Weights of a small GPT-style language model, trained from scratch on English Wikipedia: biases.
MLP neurons of a small language model. Each row is named by its layer, matrix (up: input weights; down: output weights) and neuron, and shows model dimensions 0-255. Each number is 500 + 50 x the weight over its row's rms, rounded and kept within 0 to 999. Numbers have three digits each.
After each neuron's rows, "fires on" lists the tokens most often at its 100 highest values on Wikipedia text that the model never trained on.

L9.up362:516547589513535545595577507487561466445517390423530462527550545517474563477318500443532471532360452415427452495519475529585493538478574444496556569502479476522542503578461411464513395535629535489484527552520520492459457514572511488548528455541526563489463409548526514569508503557512458441496539465419509462484520479424471468380422439483469527571470491540443421456497406508513464462472555380539506485533477495483456490473441484512500538537547566525572571513467393497562486517493500562469480440491385520500528445508583551541446524515489568482578585465565452433509484440535526540465505402496516500479569493527520479445522516407500525563471494596473485499394425563476507516460551477474501503457549522541590426485483472534522563485487452533548534491524565336520496463514438
L9.down362:483523567527555485462531422515381487428525494515478561568387462492498476566504485572543452407470469545512486502447592555476567415499504539556498517483481513449549464477582563419453456523522422521526505436465498526491542516575483470419468584429465479535540512614463471529510491442569534464458554613552484541543502578480511393527457581490528481440444520440465548490457429500501530589443425422494440599438488433511451509509538574480476455548457506517506550494549467494450507504531526388546481490425623364491540539417466611510502521512526500512469477461491482620481475493451476521487532485554498625472496466570581428419490472568526439479481558542517546544556447437450453483455427593444569495565432488594470557527540520509465449535491559565470443579506500420571522468556505
fires on: ".", "-", "if", "ut", "ay"

L3.up104:413532487478456448450484465526575468520530441483576511542544408514528483531587467413486585419472419469485482351517452494510519494454530518479491437482442482521512500591545507511471424479534517532464533569462516528501528505476491481565511518442449621514437421446528523499549534540532520593512493491414511533458430530427463560492493511550537510579484395524552465548433473504512485521468399535467431439458495564556664545484523445517474556600502600539550477453557408472460531555504480521494585492515470545569554498475507575481535436522480441499597438532456564443464491475458577550526470505510496523500470474476530405558503536484510526508471532630503517413539328524496501571529622582498591548461519497451485526460531515466517542450591539460426445444470542521347467501499497
L3.down104:559407429567441416539461384505431552410504547615498449513528555472424505506566546573637485502449498527556401414420512552553460451558492487546530512436488531498566508524385569456488512459458504505511491488496504526426523506524475489505493538418452522524517489489466403466494507523525492460446427543498447469526546526453531715498498520466405550492593545495446521443583472479465477514458521508434459478480452594461588571544520447511540570471467516538502516501481459427494566519505522489442465458540501504538415592482432448405400463412516408517547505514427510461425595487455553457456497490528462462603491495474515479545546405584554481486494572540484537522551551460461534547533529581500460485486490508515548580535623536472530580551506469422549494508528544472432481466515511
fires on: " gen", "n", "It", ":", " ge", " Gen"

L5.up62:555488502566478581524489509438526508531480371562512476567524498435440448546508517499531443400469521455571609537550435583415518374454509477605495532509512538541490537488553535473529494502614525515470488502514524504370471500556569438488553434597573451485553558413552585522500497492481495499466541495576459469535438428498486450525469530446566505493466454425572472494434418548549550504504455516508599481421454551458480555440476488547545456450468461483467521485492521488359477497447361568486511404496410485475523473542449473489496478553578501470451552540458577545467430494442500487355508506486521542517540453600538439542625415514610533479481574458506514447486528581469449508482480504402470462539554440461572480507509428464534501511511548521498517464480502386482532526544437
L5.down62:508565533498487531560452465509516517460486526510421549477490532426526429442571409516455541477597516507507483520393450492488545492586468572546534396464396545485420531564458547546543449483465455493472552388484469488416531540547501477557595552553468509459553535480511513480618486422478541486547595483517471529536500497490522501449545505472535500503377502514423578476601461514468535507560434583462527456425485536518483488464528527501444497543430428481478418458512461441540602571524517489540482500499520571518500549479491501515526455529540555455435425439509501466497399518454435493506538514504380505496576406508480462453543484514603578465614471503577544485390553569403480544547594378519491546532562395526487499466510449497415421541529516460527496486598483577564604540543559
fires on: " =", ":", " /", ",", " (", "="

L6.up252:555523469442485498480553521514493503548485421539542461510533607537567582531513525391520489546462428494463514490558539566540450478478485455499585478672406540476535525490557527485466506452573537532518515551460443469472486518498493434467526486479585480507558476457526581491512486643545487451522566514509518598431498431507449600483377534600429483544464446471541583509487517491605570382443476478557491456423475466470517551413499459499543429499510449549516519550452409520514595532583649442505473448467479427400554556480587555489477493554512609466470447446551469458451480558450514497566502500478492457566582454481405479439444486453544478453528483491574519540520458554532499507488529514455517522477511484470499541487463397551514501461442491382494541396459401515452488485478557
L6.down252:397467451478548634592521530476452490462520480553549502447512524575413507528453459433521467481448450624506464534412524435506416488444466528523474471503529498481488451532455485533517572493517504435476516538458514508546516516514543551510529502519445497555513424485564514587595505608479478514494531520435545487469458378477465543510449495472480437545368559486525485457648557636517439454446537527530500485496469572528471490415518545559485479459425458529486595349448508556594463498515532456702507417424570589468500553525466451441517512511493555468394527540515572451616578491493487526504517508439533533532458515482560506442525547435514518468418450543541512527469481428435478491507484507481570448490475475533442495441481420481538571602440477524484507486428494479492511526524524
fires on: " St", " d", " st", "St"

L3.up309:437547539572551537517558570474439573515492463426504483407506556518506397525479490535545494460585434488432404531477472360546529512565430502493487556487578513489498381506509463401499506439457549606491405584515408423480453560553509485478557359551551594448532532537580539545456500510463467497497568544433414478531491432561466391537484484390517463468438480469526542531458438457503543464490550541492512494520343487434487523421463493492517499502438628511458537453523496511538568557506396503447501464508511499387472520561525547455523498561464509478525525402493564537477412526468497544475506541553454508490550439579514522591537502478547524537488454542485467445396467593543534549441570510471514472448539416524447526498457492493518520503548508567476503497451545393466498533436518
L3.down309:582456509492432493508510478556463493513522504544448509504479487433482520443534595474531545517516591537531568479457416580531501438497442463499554411523499582551519584462513554572439474524491358424516501449507467566504563503497547419534449565349420462630543513420472475454587493436547489542509464419541632505546485462560547550566558440457520493499584475590563540440426538499508433538435515425518494432507519519478451526430512495470498553486437447480522478489457473431536427479531542537493528482554457559504504440443526508542444505486589452480531603578536468441554551407548557488478498442507486511501497519473502474455529418470481558508499585418469588498473489561521474516488441533568439492544554523544553407487563516483508401534494600481535405581520416432486522559438388
fires on: "===", " which", "'", " from", "-", "^{"

L8.up59:496554515507459493556440522522505492454460483443536488480529564431480475476626415470430515475551473586499558510457489473466593500588486560519526487446501571527623458506476513445440442443482501460573531565510485473420592646457507441473510439480571565504484416554531546533435574572414537502495447486487472502571495454503549475510473391454475515553502466541472470504429399521391508513416549515465584508555510495544526525476451456453543452460611576422604439501414538474468539468476576508524457433586342486595493452534514474461458538524511539474525461407540601584463502453364433575484471519534478509477515469528528506592504491533534526491481538543451540454519436527502511556527523477346448524520550401471553474516546520521545445493526525423491494460536547518510496501448457
L8.down59:525486635499416577514432502453497480518490482456507507459561511405499533476614558490451455528553510537574411454504484453470475641475581473506554476389452490470554545527598554446496536502468481455448556465525488409465590501570436479500491460524494503565465451491479479653385519481468517543533414522491544515620455416538556489466473452465605523522551460557453475474471570523460538577414456585554524572532513543501532486505516429518550543475444485495464483464550503528502496445590577501574498445534471447591388527521543486479535426433528487494507538447495547507589516519495479522475451562485637506485444532454446546472529483543529480527434502488485494558449450535437539513475425585530449476516554448406455429511528502654511464450434553460464534497513442550495409501429503
fires on: " was", ",", " as", " is", " became", " inf"

L8.up116:443442554526454518475483491539493572527473487561565539440577406455483525465509492430511565574472512481495550433404593478507511471484471462495410491505543453536458563447480508627512522532490504493496592522416458485504501538424579525467521427461504483493492480458488536448595522514420499402537536540514537466411470526534380550477509393461509531550529475603563511529526427550562520520457475482483579448432485598449596499494420531493523494494626491512574536470475500506517646570483513479513509432525509592522520514471528581445432478511583543468474378443461529372496473557468507518454502546473451467508527438542445519503550513490539504480439488508549437493424418613405448493517567494555565514486549423523498515551675478491516550440437481450477541455465438493435422545526549
L8.down116:471561568469528479505319515497429483514516414492601506525528492471526526427591498406483519501586450447488543514496486531509470508512532522455459546584459518475486500538557520589490461477539526607622487473480453535545501456495538512453586506481469482427399376447525617441467430479454450478471469571479557511532498512424454506466484503546478611474540454521501623492484503575458503485357543554401521511565509483442525446551483524506534536402488471492444454460413506498491564581497494512413470506536481478497527479551481582465543481538471468502544484490467414455511513538453559459507543473482535432610391521527542576584478571537445492565470336418501560474548557588497455471498453452564477495569505431448533544493458479551512499613543547512488605472498455526490475504490507
fires on: " fl", " ch", " Pl", " p"

L6.up265:407498540528511547547545561501425477523502533453492448550469528525471405515461545437485480460363472455477542504508437466489473497513505476525567500473546503490493528534499525545438441504584423510444451421458627486469541515418452554530492485578557441421489506551511541554543367546506518542495557503424356567510541495493445485518483523437457561575529467488472508532532502521536429553468522514555505510481393463538538427473396522538504474592468482511545562494464380465448475527467447434422533423484562428469489440523619550503490506428588521435558577515550458583523473479447495454476458592495473551460542476529577510439572491446479538618623430512531554515477441498561491495357427497522529491454515515473621470502488491470528423508483575572539455491585511430485487407503481
L6.down265:509507475435455479517508494512635497491581520516472504386465561475524564456466502579549476508521476429493406486502528504576570477423561487536499536448539473500525490602434496502511493558405464442504519458542453558488436532526509408501443503450467488552449574527489435479517524429472539482475456455557524533511404447561523404434459485525559508560529439455548515566480591392412524578549511505466443525501501458466504541433554593431480464541485523474531496405500633618476534583515506533533520529486486484461547497488513500471548509545621465523445482498460469602502408410413482567480536455595577491534518527463526420499497497621550406508429530495568492490491487484515467507567488522504456410443428629505447518468444403544509453490417501404547616549523484521547563526497568
fires on: "\n", ".", "-", " degree", ":"

L8.up336:489457496517542556488454474535482434486455468505527436461545501587494459415581507436562499528495579531522491446458500541506440538518465488552592574525525456475518491520518458521487471528517410515471490515495516462476491527564512398529615454509577505436524471574510521403471519572521497443527491518529434435537506485475514456518333339448520547591516535595582432499403432559463554529552413505499568466530527444452459490476444584482436515405521468452523497492476498495503509538492494493514371475542473520486623557479424494469481525616533619473522490479512520548452476464435516506476499609566461509502499485404571457507452531546567507520503611432470575620525404543499532474431558516372473604465527415460452494540494484602517516428568557461465490441523501525530486499522482
L8.down336:524424606571483527421536551465585417500525457554529544471583492471501539472569443465432513397492524524540494507516508413452494545637562575541562565534505476508489468534497488447530548433463504493533434468505486463549449593588552498516541516486547541498526516469510601452508516566476480567514534419467589453511483414455555547452537407465454348472532450431506549577512619497481465493463478601498518415484427523422600478460493453506483523462458541549493468475475498528503522434598547484475446506504504510494432458582546383490557570481434505446483515492480511435555482530495478559499514485536455466516413488502536503483584584539473465577447385461620480476505518520458540452499506505483578507528512365503517422527512507506571452504547471522461594354449482448494408451462531
fires on: " was", "s", "S", "uz", "as", " is"

L3.up337:501487535467419483540454514513503497540605527601577504511481463509496463465527570478545475570520478474553599508446508519450498471521589506477504498461505529474453517418400495492440502519587528599522595433469532370469484501556430446534540452594544450456555468469588525472538472522495492518462507512498487540518460493518513508523483506572434516458519531499460500523482397552445568550507475529412584473569446544491467481492374468474489533519504462469563508510476500482406471565461479470395528404610388429461492440494490549484539501578494436499453540490511546547505479476417454549390492454491553465470521423599463496632559413533582494404655511435523486489568528528425563445520574504474495540567553481545549464545558481451570624481498568568448438475558567434534482544502472
L3.down337:407541438477474561529484538509423501566419471497494520433519522443443467469525433419431429506397456440538487451445535517493555551596468590645493513459457510502498550481597498496498562442471485472482470542528524524503456553498480442515571543542405488535531447535399480488453556519550467561464399468554573516464549500488523480536551414426506457455488475534424567443555547478452452493514552499619432572419407556530531532483558583453510476528485444427513446507448565508493571480538473525573476588443559525472473567529493477581523486492485448494500508507444561485477459534514465468515557515466514486541543391503500473530550485543461488581466472563477558413401490674515509552559610403487525478465591394456534528407526551504523434540532501378473454476423487521517537526530478
fires on: " (", "\n", " is", ",", " are", " |"

L5.up123:419482535543497537526502431576529446494462503459418478533544430485545455507539513571478526455476421513499470560474421468436424466514434504487546465574551578534498447434417566509472486442464595575359480514462523438490545548553574533487490355457548460429474506483480488523510477450472536509489578524486427550484567442471429508440470438498467442597440554525481508562450563525465507555602577525518468449505450541465488544399552534477521404482484492496514539430564484429599589567494461511438511570550463469473542494479497551493595562617483413458569516496565557511502422534481521518486478434547446525517502412481469519516531549421499500521596409609485559528462509555544514549483503489404553468524571450476561586537625522503521428383494523554547432450555525526471540478472517
L5.down123:553448525501522514460611458619453433604529479511478499406559477488488451516430552557426534462528451468454512467543486548513476485473517521537473377534507525471447482503569422493523572446560528464409545549465507494450449484504530471565556494426532513530467482513401555537543474559478508537471476446510473521466365499547486580490517385496598504504528482509523505474492474440564507488474549326492515481539426529527459517433515488490542475448613518496539455532525478538570556445551596515559519434525405584528443530462593543616466550586462558543512480529496511423443636515467429563419596460568508539538507432524500530538489502522434439419492465527472547512537439524471435493557429455563494525479556583494474414438469544503569486544482487520479492476480425403429431433471561
fires on: "-", "\n", "==="

L9.up348:463524503540568544484549541565535554484518509474517504471411592550526506501492507511580600608491483526504472464453405525506571439384478452425531476413505422600618554430522479561526502562468480529568494446533491478522487518446489488488499538435454532475470385530517484431530494570477452473443473508497445526468460584453650552474422581505451483476454518424497496573587535457443520415440545508455405519507458525467537426477535452486567460503474492461520497548476504412391558561460516327453513527476432545441528551584559511480350422511543547491520529472477427501551512494529548424575458495417498446470485485439429480469532500499480537503484486443468518474523483544494616534523555577510535427502537578464541450487541457575533407487553549497429476555487583485458543501477550
L9.down348:474513497518532524561482550453391469576447623474561514516569466523506501504543463509493396545462513463488430485424551567504417528474531555493406500545511499429513508522505484476435450525500476533526494507468482454536480387565488541367525445539577561478546520478544450457527492514524560484453461504500469475555520608542430579469506453514535465487629438466511411508610496501361478472512474506478523530559532446462441516459520525470492541448494554464482516565570579424512547378499480446552474464509542495404554477559519528554403521557522496485433533530464431422517555537546516612400510505516518568504526416466449441516408493477490497373571404530532469452548544397417515500478515437422511629466516531567564453517510596528564470446473532452513544521456545524556555534464577
fires on: " in", " to", " sim", " att", " at"

L9.up446:518585532554466474570625484553492410497479492500580503426540569456450442446511510365561482519621462503421517341425468465541507487539559538506483466525454549528541451524516545551479491515552481530532474436492522469456475511434530490499581578461511545516457538500453443556445521509561581524505442564526515562493524504354445462514507466506596531496452402392466466546468498484496495531438502564479542553483385554389526587527489503514495553557526516575564450463489504423465479542507547473436509423530386468522468498476503517425473467454444484423536541506511565502496495557445473450495423508488540455468490500478528469536535517443528592600539587500529441463496422515488475494452514674430553488453537476524524463527441491441531411586591629514417490503532457514486447513513467
L9.down446:482486472554478542448542524473519478531496499443533444504487503516511508535546550515434497510539591509522582461518552437540437503453439495583484435443490529347499452473596426377502408456550513509409423385527547519456416495566656472517510560558502502480425479499480510426443462444599531473554543488414552540531488431465505492587511594479452599477350511452584479437454462504507635471514463475544487566480436502528553473531529409506509478534470600433482528516490477513544494539494519476570538471543435522501545470519476458501476444514504525535501529486516557476502518561476496515521598419483469400353598518510543488527461435417484557511503487607463527495446471515470528433494473532532531591502493480477566545428447558542467581502462595429545531578563550530483523501464481
fires on: " the", " of", " in", " is", "s", " /"

L10.up353:502501591489479428433482484390456506422481509511525576397450604434442562519546540477493485585493427527468527469369515441502559488523514481622595519502414580515511494492537487519538468623507529475449501447489473492483509474503510488459568432485565503481508469525517516521538567517560532400488449577515583489433539444474557448485527525508442601518482493487498547546454496526492468514476486521455634514465503552525531540400478460514511512563504449497480482460508503443508554554527647503508528410566539461467574498517446478477465485466488600427525431368540512505434486498405516603472461509468514486435544470516411489553502468471585489559459486435580536456464436537447471518416494598408601549526525410368504572520535469478529496582481528448473513492496519529417445602450448
L10.down353:553436521600495494494495500471539500453505526467502472458532499491596497510503419451465432440466475555504575510507446503465526451498478435507460442531451517473463459558419493527593499513529508526555498504519458477512536445547500532536461491606490553525513467494566493445601518386493469436536409508458571472475472494559550627504475452475575466492528471632540533479411585520399488589384634477518629448550561540490467469496504553503443539500607478475527422497555586494425465559476538528577464430523484451448405489514480515482462498473392523534585500515421481376418592511521563519441581463457602395488433543524515522548454523545476528576627432551506463496493614520467496424469504504503429565500566409476471496529479486527525489503546504496516528496554411491532542507469523
fires on: " l", " pl", " Pl", " sl", " fl", "pl"

L6.up117:455488531515487538525565471484543398514534473499552413541531462472491512473544564336514461537534456484498507481506411469508551446448583490516499455689527539466404654466472550516493439505561560510478445431444474475454484409490452497493522464557547532455464467499475488447511471615544520474470592525410452566502553435550432565494494510383518564427447482439635561583442455560520601492510494520489510480471446482460492504541522506573538580451463612411501509526507550502410491504581524468495483477436436468508470564522479428523504529414551460472569514547506585567400443580449525406517505497559450474628557465484525587469543527498571531503516498521485572492536414532531498473471556508440524496567525508487529534512503454492494555469494531430518485386460486468491444503490498
L6.down117:435504577456460531467482462498573534502495488435530553441570592472519517441531445474560437459446555556495537544525540432439484523437454403519455540441483456462518499524558499516539526567449551605447425544442470484480459572481533519488531516518449473468501515522547567571463503432457511454526595554537484483553505480507469556474525496491452474531412456503438508512554536527530501445509444507520485508407464497568575521548499474512447478490566483492465531402435500479414498651445471560498523542463441466526486496532420480494489498583527570369430430509472566345521568490389550547509527470443423477514570472601503462503559487448565506393540546474522556517463548588488563620533579491597456517457542491628467570394606486455510480448568463544514546435437543451437533485443506
fires on: ":", " st", " d", "-", " as"

L6.up391:527503463478483549585471517522423482488447520450497434403503464542478442647425518536470433567565424628503489434547491473554520412466477518485468496556415509557528575589437549503573480565524561522547472509478458538469508542522608524564547515480522423547506439468550537468541398487521506525512500503489482619362466529468405567517458497574458526568444534428509544492523493553497490461476439479561490435448445431438492507470483608551492460505481576566519486501499502462487562498460611432525489472393525414490463519578567510474536452498507545504435427485489583606472482575534500500513484438613531406544473481481488461474424544507540503532392577579465481569459473552530493556442478542445567474470529463537468544545498434549539501492529570442534490460486423392583541475440448
L6.down391:453530507467604491443514516568485444456497484506505583454455533468589605464442474449499455521519472543454447430511471473553519564550459518479566476643559487526557510531459578497616477541446510441512527482492475474478590470456522471580429570549434469530492505433581464499532484529455627468437527515453607553512486434417471556568463485553590486497366460531488461496597523650508465478399606446500540511389519514499527446553481505415457468403536524440513567516538517510531480411467425433489499551405578533415437559456593427465426589471475512529460514493515580510553528442498458457519490547443519554482565560516414506495477468510567597520423491400558474520508482512479459501497515513440558442494525514527464500519450435513491516508423474527529585505453501496453493542518545
fires on: " in", " St", " st", " of", " along"

L9.up139:460570497508501525514482454520489487487596437509492488498548566493534472461470536517520562560545428630451587533476412449569509472526486477523458563526576537480578658599545487488413465430424492571509455504471425519454491545370529568549567500488545492464545458502479400408410522530392509554439467488576457424532517508555528506485538522550474459534472504547538501507468324512380515572544520460464566511478494604501469476505511483423458511574529414580569539538507515430484587538499551429467399479452529511538428444495424534434499464492486524475498561446460587463475453511465560518473505437547542492487534465538491443606561477419536486578506520496504561485424522550529546471473579477482497478537516370586508588484465389454509500495511532529455499498490493481507458544553544
L9.down139:535528448483465567513557488467517486569424532492503494533490485540464496535561484521515494493479522455467492421371513486477628394598496441425437479565432510449497423489554499564558374411575561586550612534536487542494490465596565464416517520448488533589525475462522524562501562412397594533533434428443411428519534539449557528542466491544457554485531419538427572537464477533487473415525504473596497536490493361448493538447441431521548473525507529453490497512522507494471507453462517489545476521523487583517444510412443561520553464462523505412469445473444429568510461426555521520522623464568486449463475463543482455543484571477522526463506549566432469508643503479520463491546492459416460568533501414499475473504569578520502433519535518438462535560575553557497526546533445
fires on: "),", " p", " s", " l", " P"

L5.up392:476525570509397480479583518518566518518600387524537485433461538488545511538439545486545493529445473596519591471446502496522521411519485519550496501552543510475522483511597476437413453532510494548496536494469503464445467525518461493494619476519544490455527521491518495425556450558445484666477525481530430472529387509571511520516485451443553592452504527519514564485419515492444536506475451466440490475511539501494485443522531451497514481546496421498657540466474485369334605529548505483434488377455560460426475493518505419507387469544508493465523506495503573394582445577438478527451474540522501533489549444562491493546549419478601471403542497481580519527476505651453491534476569497415437499540553455495507512473509497501526581528470476516578553481403505487482454540496554
L5.down392:388477529484448493534357556479491374566553455521422532497550425474555488504461586467451485537481542452468570393460505576451433577457460516503482515464400517533463497509493404620483433527611555503560459505476434539528592519475497538578528604434446510480501449503483561443480504438594473502484502509551487504470525501548576450497405416625522595451521411540558470499568514548524465520515497490574439483535496473510437539433474563463482433480427428523433499600562448539535483474563558484553461507573355460520592523476436616499502585519520508507490482581499457563454443520515487542472492451536503536472533550453605447428506490585448537458424498569535488562507510525474472428496511520523461407503462546447515463511520508491432517553566506469459467564490551518510516550532484
fires on: ")", " l", ":", "):", "),"

L5.up254:514453442475439424542560574528585400499496463464595491480519542528525484534528546487499544586549483442577437496471421584420466495358448518596489431535500461497607534480506460500554347471559525606475567476514597511470472530537511398501482450481502522430435447488466476406542444500520482597398509528404472600536436584482477545513542500574462483475452459526492477502527487497529429522435550518472462413505481545537541492395465517514545472589469517488560519486530428490490567497523521430519528498565551549500515479619473558447499457532359527482544481536454472515535482417511504463472475463484481519607559465436450358554600476499505496427487530554506523474522514568466604544491455514463454457525521567541539484437572513533487600528469523430518471446503425513503496485472565
L5.down254:449469505517525426515514512434487560473633521445475505439522484405569510508472548546476468443469426514510426590471574565516414522541423576568389521519524504439566485584482483499475495469496512519535508528539514594506459522521514499595505489556453432460464472492406507528524404514433436473524509537407549530551577520413533502504514490603492583545456508492508409567539518479446492538460482477524434487524534455588431623448571540416561484405584451506380592624454515454549492352472498516527433522482554511366484471514478524523541514448546498544478492489423522487405477479510458493573477558487497540565507556554496460537469483453473508532517465488463480519522493485466500476555504435584407462549433459588548465509530441555494580402396491597570467522455473534548482530500500
fires on: " to", " of", ":", " at", "au"

L5.up284:396538552437428451508488564542697552473543486475440618542538513501527505496516491427514528452486560533558449434500509568493553516492420552463560462472535519477541598406500530392341427478463474551508484515467419554445502507422481546517475493455484583518445432518486538527499550481511589413484531505488493456490475486509482612553582525576470604527554553519487504540486483539462459474470531555466466464515522579523521565477483422469574515544557413501491534486604374452554524474446472456431532512525480514433510491561537553453503428507525499503522435472460554431499455533461534564518421525516471471431535470494497480509499474448505486463475539587481426414508446514430542541470535510417609480506508436593578529484553482553529535499651500456505517503464462461402575560419529
L5.down284:452541468534510439474455489508525590457396495523525584550563568510386478524542504565516506407425533554570476463438513560486492479471489402397541526558525541478474544475519499420395478490520559457538454417421502483529502486618528488506473561445593464521499468546557429564501508420494504555458416433484438427522466434548542588486513564450414401475519457486493536517484554502500566512515550523455491528543474478464465555522493533486524466515344495458433513531633471409491443441468598439559605529488471549512495569427490565502483530472552504570388555452510449480536556557566514561447521468560477499517486583438525521548545564494488512535524561550496453521480431472484522563531501462412479415482428487525556405555528528496469471481581431497521575608460502501469531441393446
fires on: "i", " she", " ge", " Ge", " Di", " gen"

L9.up383:494513548562520507516475558528581487484538556547533517502535484404524429544557560539571475478523555414542572540489477555476508435517437465523483512484463527535564513487482480553450465558417483506540460369488511520523551587408473580526507497545435483569502522501569477457501386450568566509471512534530467524502502491521541505419460446431571453444522543467519491513384542535400549479562516480504559457453457528470463487398524477471476405537471453496534512495474584520463538498558495500390593472621513465457531414493508404554476509433477541422514445495554597482554517541459581417540405500533474428505514487611435458598592452475544554603512371475522465464491576502496496553580522579380449437571500493481482497565550497464541527488381478507460485458482537481514445586422558
L9.down383:520462439533444474531551431537456471521547464528456471462462495559515520465502455487484529469514438507463487527470448505457469582465473522467513431482513502503473484563493545511533486431458498445492526480564497600596425545482449477555529506388573455585512558513531544453430524485508476427545488476408502526500605635453510535519537624533548520427469493373451464509571479531560501539482508461561492546525494501536495492503666478396459478507480573466469545446519524521550442558472503488522481502492472449484578426446432577527568406514504502476495519574452479475575515453497466423490440471528489515558511643458522551481390544502561615398494518526402502604536542503442523537514506515581566471517352628466489586493492483530434521450522467527534510496396416479577562404503461
fires on: "a", "i", "y", "l", "le", "ic"

L3.up140:461465516425515571494595514485450495469548460564569561522430529453504442416491393404515453484496466533506505492575483462522530406567514471595507463573475476469548499544467514436462430588569437515497511470482553505398468464574515508626537475539466503515503443449500672506584443523471509530519445464467488527372472385509436502503504489554532420501576480484532442505434335539504488524498465432550618505493513510439486552480468533478546424514505507439545485599470450326522505493523495426471473452578447452543512474526536609525503573458573527417597595442441527531486549566480526504497483471519392543480515499539561508527564506496521460487546529544544419508502441514491515486511539513424490536488520468423517506504483465513527438496524500591510553497439519429505544585487409
L3.down140:502468521447591517516467459497606507499515468524516498507421537540480481497477491532408504463447483508499448412494540505433377510426549523518440548455554476596451390397522495538497526515567483498425514512524494539514518508519537501500477507471509479548453501530533498487518465548477453479562511478489405507556460568494512474389497509466446650434532540579502560526569541490454527495547502570430537492462529548496470455455468443438576473534512496476456587512651467504482584452491490452443524486581490511535435589433534526398528497456529477556502493481526509615529419376588396389534505525506497488523577464526517486518427421588465542444505549438455545538499482486383432502472572550514543544409508449518568494614560454549535540569461499339548529521505422416528528468541549
fires on: "\"", "D", "B", "P", ",", " War"

L5.up493:455521507564546460460553558661562457452450446435488501509481496568561513498496591406501472567453489518512479343530501456537638516469556469492501545496437468619521545494458494545567541544523521540512451442508564459423490536497459457579522515539461548519484516468501439558466540513564487531471532484612445545397504520583428485519413437518559515435469453503501490537475525514478489522559504509493442512514454478504509436470489537551467501410487431528517427574523501509453539478449571450362522572514466490447549548470522399429492480482443501481558531416485545512532469548477540422450397647451490589516485470433462441436461472471588563563513502424510435439595522572449511418509551577510406550582575524512517456480491444483546424489461544432451509477572494475497569514465460
L5.down493:450469469480425511427573491482507425469500437470537575487475554483525520529415580519504449488480532421562486540464503518500476497415528452519480462491430530436484458443515523399502453547519462570473516500452500515445486568465519490412537507553511499583479479455460530360557513511493569485440567527426572460505554418430513475542552487498458584483323501438553529521577484487534423521416502447599561493511474588488465465571487422568509528540526453444477504465516499466550576550588469556522500529493520468522542550498556457573496462483512541500432573458494482388509540446479443411527488587502582465407513528514433452539489400443407528509610412519518508576626572551588486457510620494504581530422573461531498531536444573542545469539454517519568511573524451489548573457493495
fires on: " in", ":", " was", " the", " almost", " on"

L6.up192:483609470515477506599536516451456432600411401385601512538579468487492494508556583464548555578511533458548537449526413514532541506328537469475419519560466494521551507442557538612431525478528539458523437501464542525478482533536547556521505566471488548541477547511557500499555532510499509495465584418527471523485470546500440424535377502487493542544503556513590497567547496428509453502489508536539459485516443537549547491468443537499448554517477502498423543597511424468465497546470499498454571497532453469488516491529504464464558520485480474528482448395474470530452471496380617432435466491526509496561513470495478395454491542421459552545449443554455539426493509501575577475498486536415479451442536581477557481492505536564546487509531534437360384503495601538373402530458481
L6.down192:561539491486535518573534478495510535505504482517439391442416534531544504536493524468407433503574490368508469392382514508450406518556531504475478477504447525501502463569559470439501479371585479547461542563443553527567458484534493426516510502553485514451462527465522488491478478475597504499436484484547582517595459484426534488523505501536541591507534506532548490523455397569415367562597511404509511505558502421519499446441508492524503475496642498473469481516467524554585558501607484486468459521519551447483535546403493539498457421522485519497450472548487575527579544609572505471505485467511501552514452497467560380546435482420485484436550429499519406458605439467460465437506503609458543638486478544417538528478520521532507577480456465494551507606516461518475529450556486
fires on: " the", " re", " con", " of", " that"

L9.up37:381497406551538532482583519479419514492474497429524526498489515540557524551504569503487466532427471470488561483534398550471533484452375443426471538465526429584639574348452474495582448474533523497602484474508486437478485512594545499445471510489539594465466390560461448466519520602424437498464515547546533478486435459432562423477438537509486530518560502539542555504500535440373597503483502502515442578474458543460522492464454563471519511435507453512565554544530570541438458436510567466496398474469463569446542555593566525494442437501477477543551482498514508413510492554572508465477466536553373527521518481475493506510579485462497530420452596501485460491488445558455548528498573517447452516467527490667484505453534451504535406473468515508559449515461432483558489515428519
L9.down37:435578453509419488561625433499490550553418573501496460456484485496447526524552379518501502547502504426557544499533447474461579580409517464579555531520507485505514464521467448511544379560557521516527412499437491483565510487483507487504513503539549567506518512484441548487474449406509474479552467514507536418559500528546454578525503508409546585471555570534470376526488550484544433519361482571510511560467497469466477466483516534584524520534532529512493550512496525479556396389434524520510473471426485388454519442547452603510462483507532455494562488593473497548496574512474505477502528554534439520589508567460495476535434518441416508415520498580596530495504407492549596446509539569370332527442499530538482468512506507522475504466605448509428456586451499481505514519404442
fires on: " cont", " sh", " inter", " cl", " as"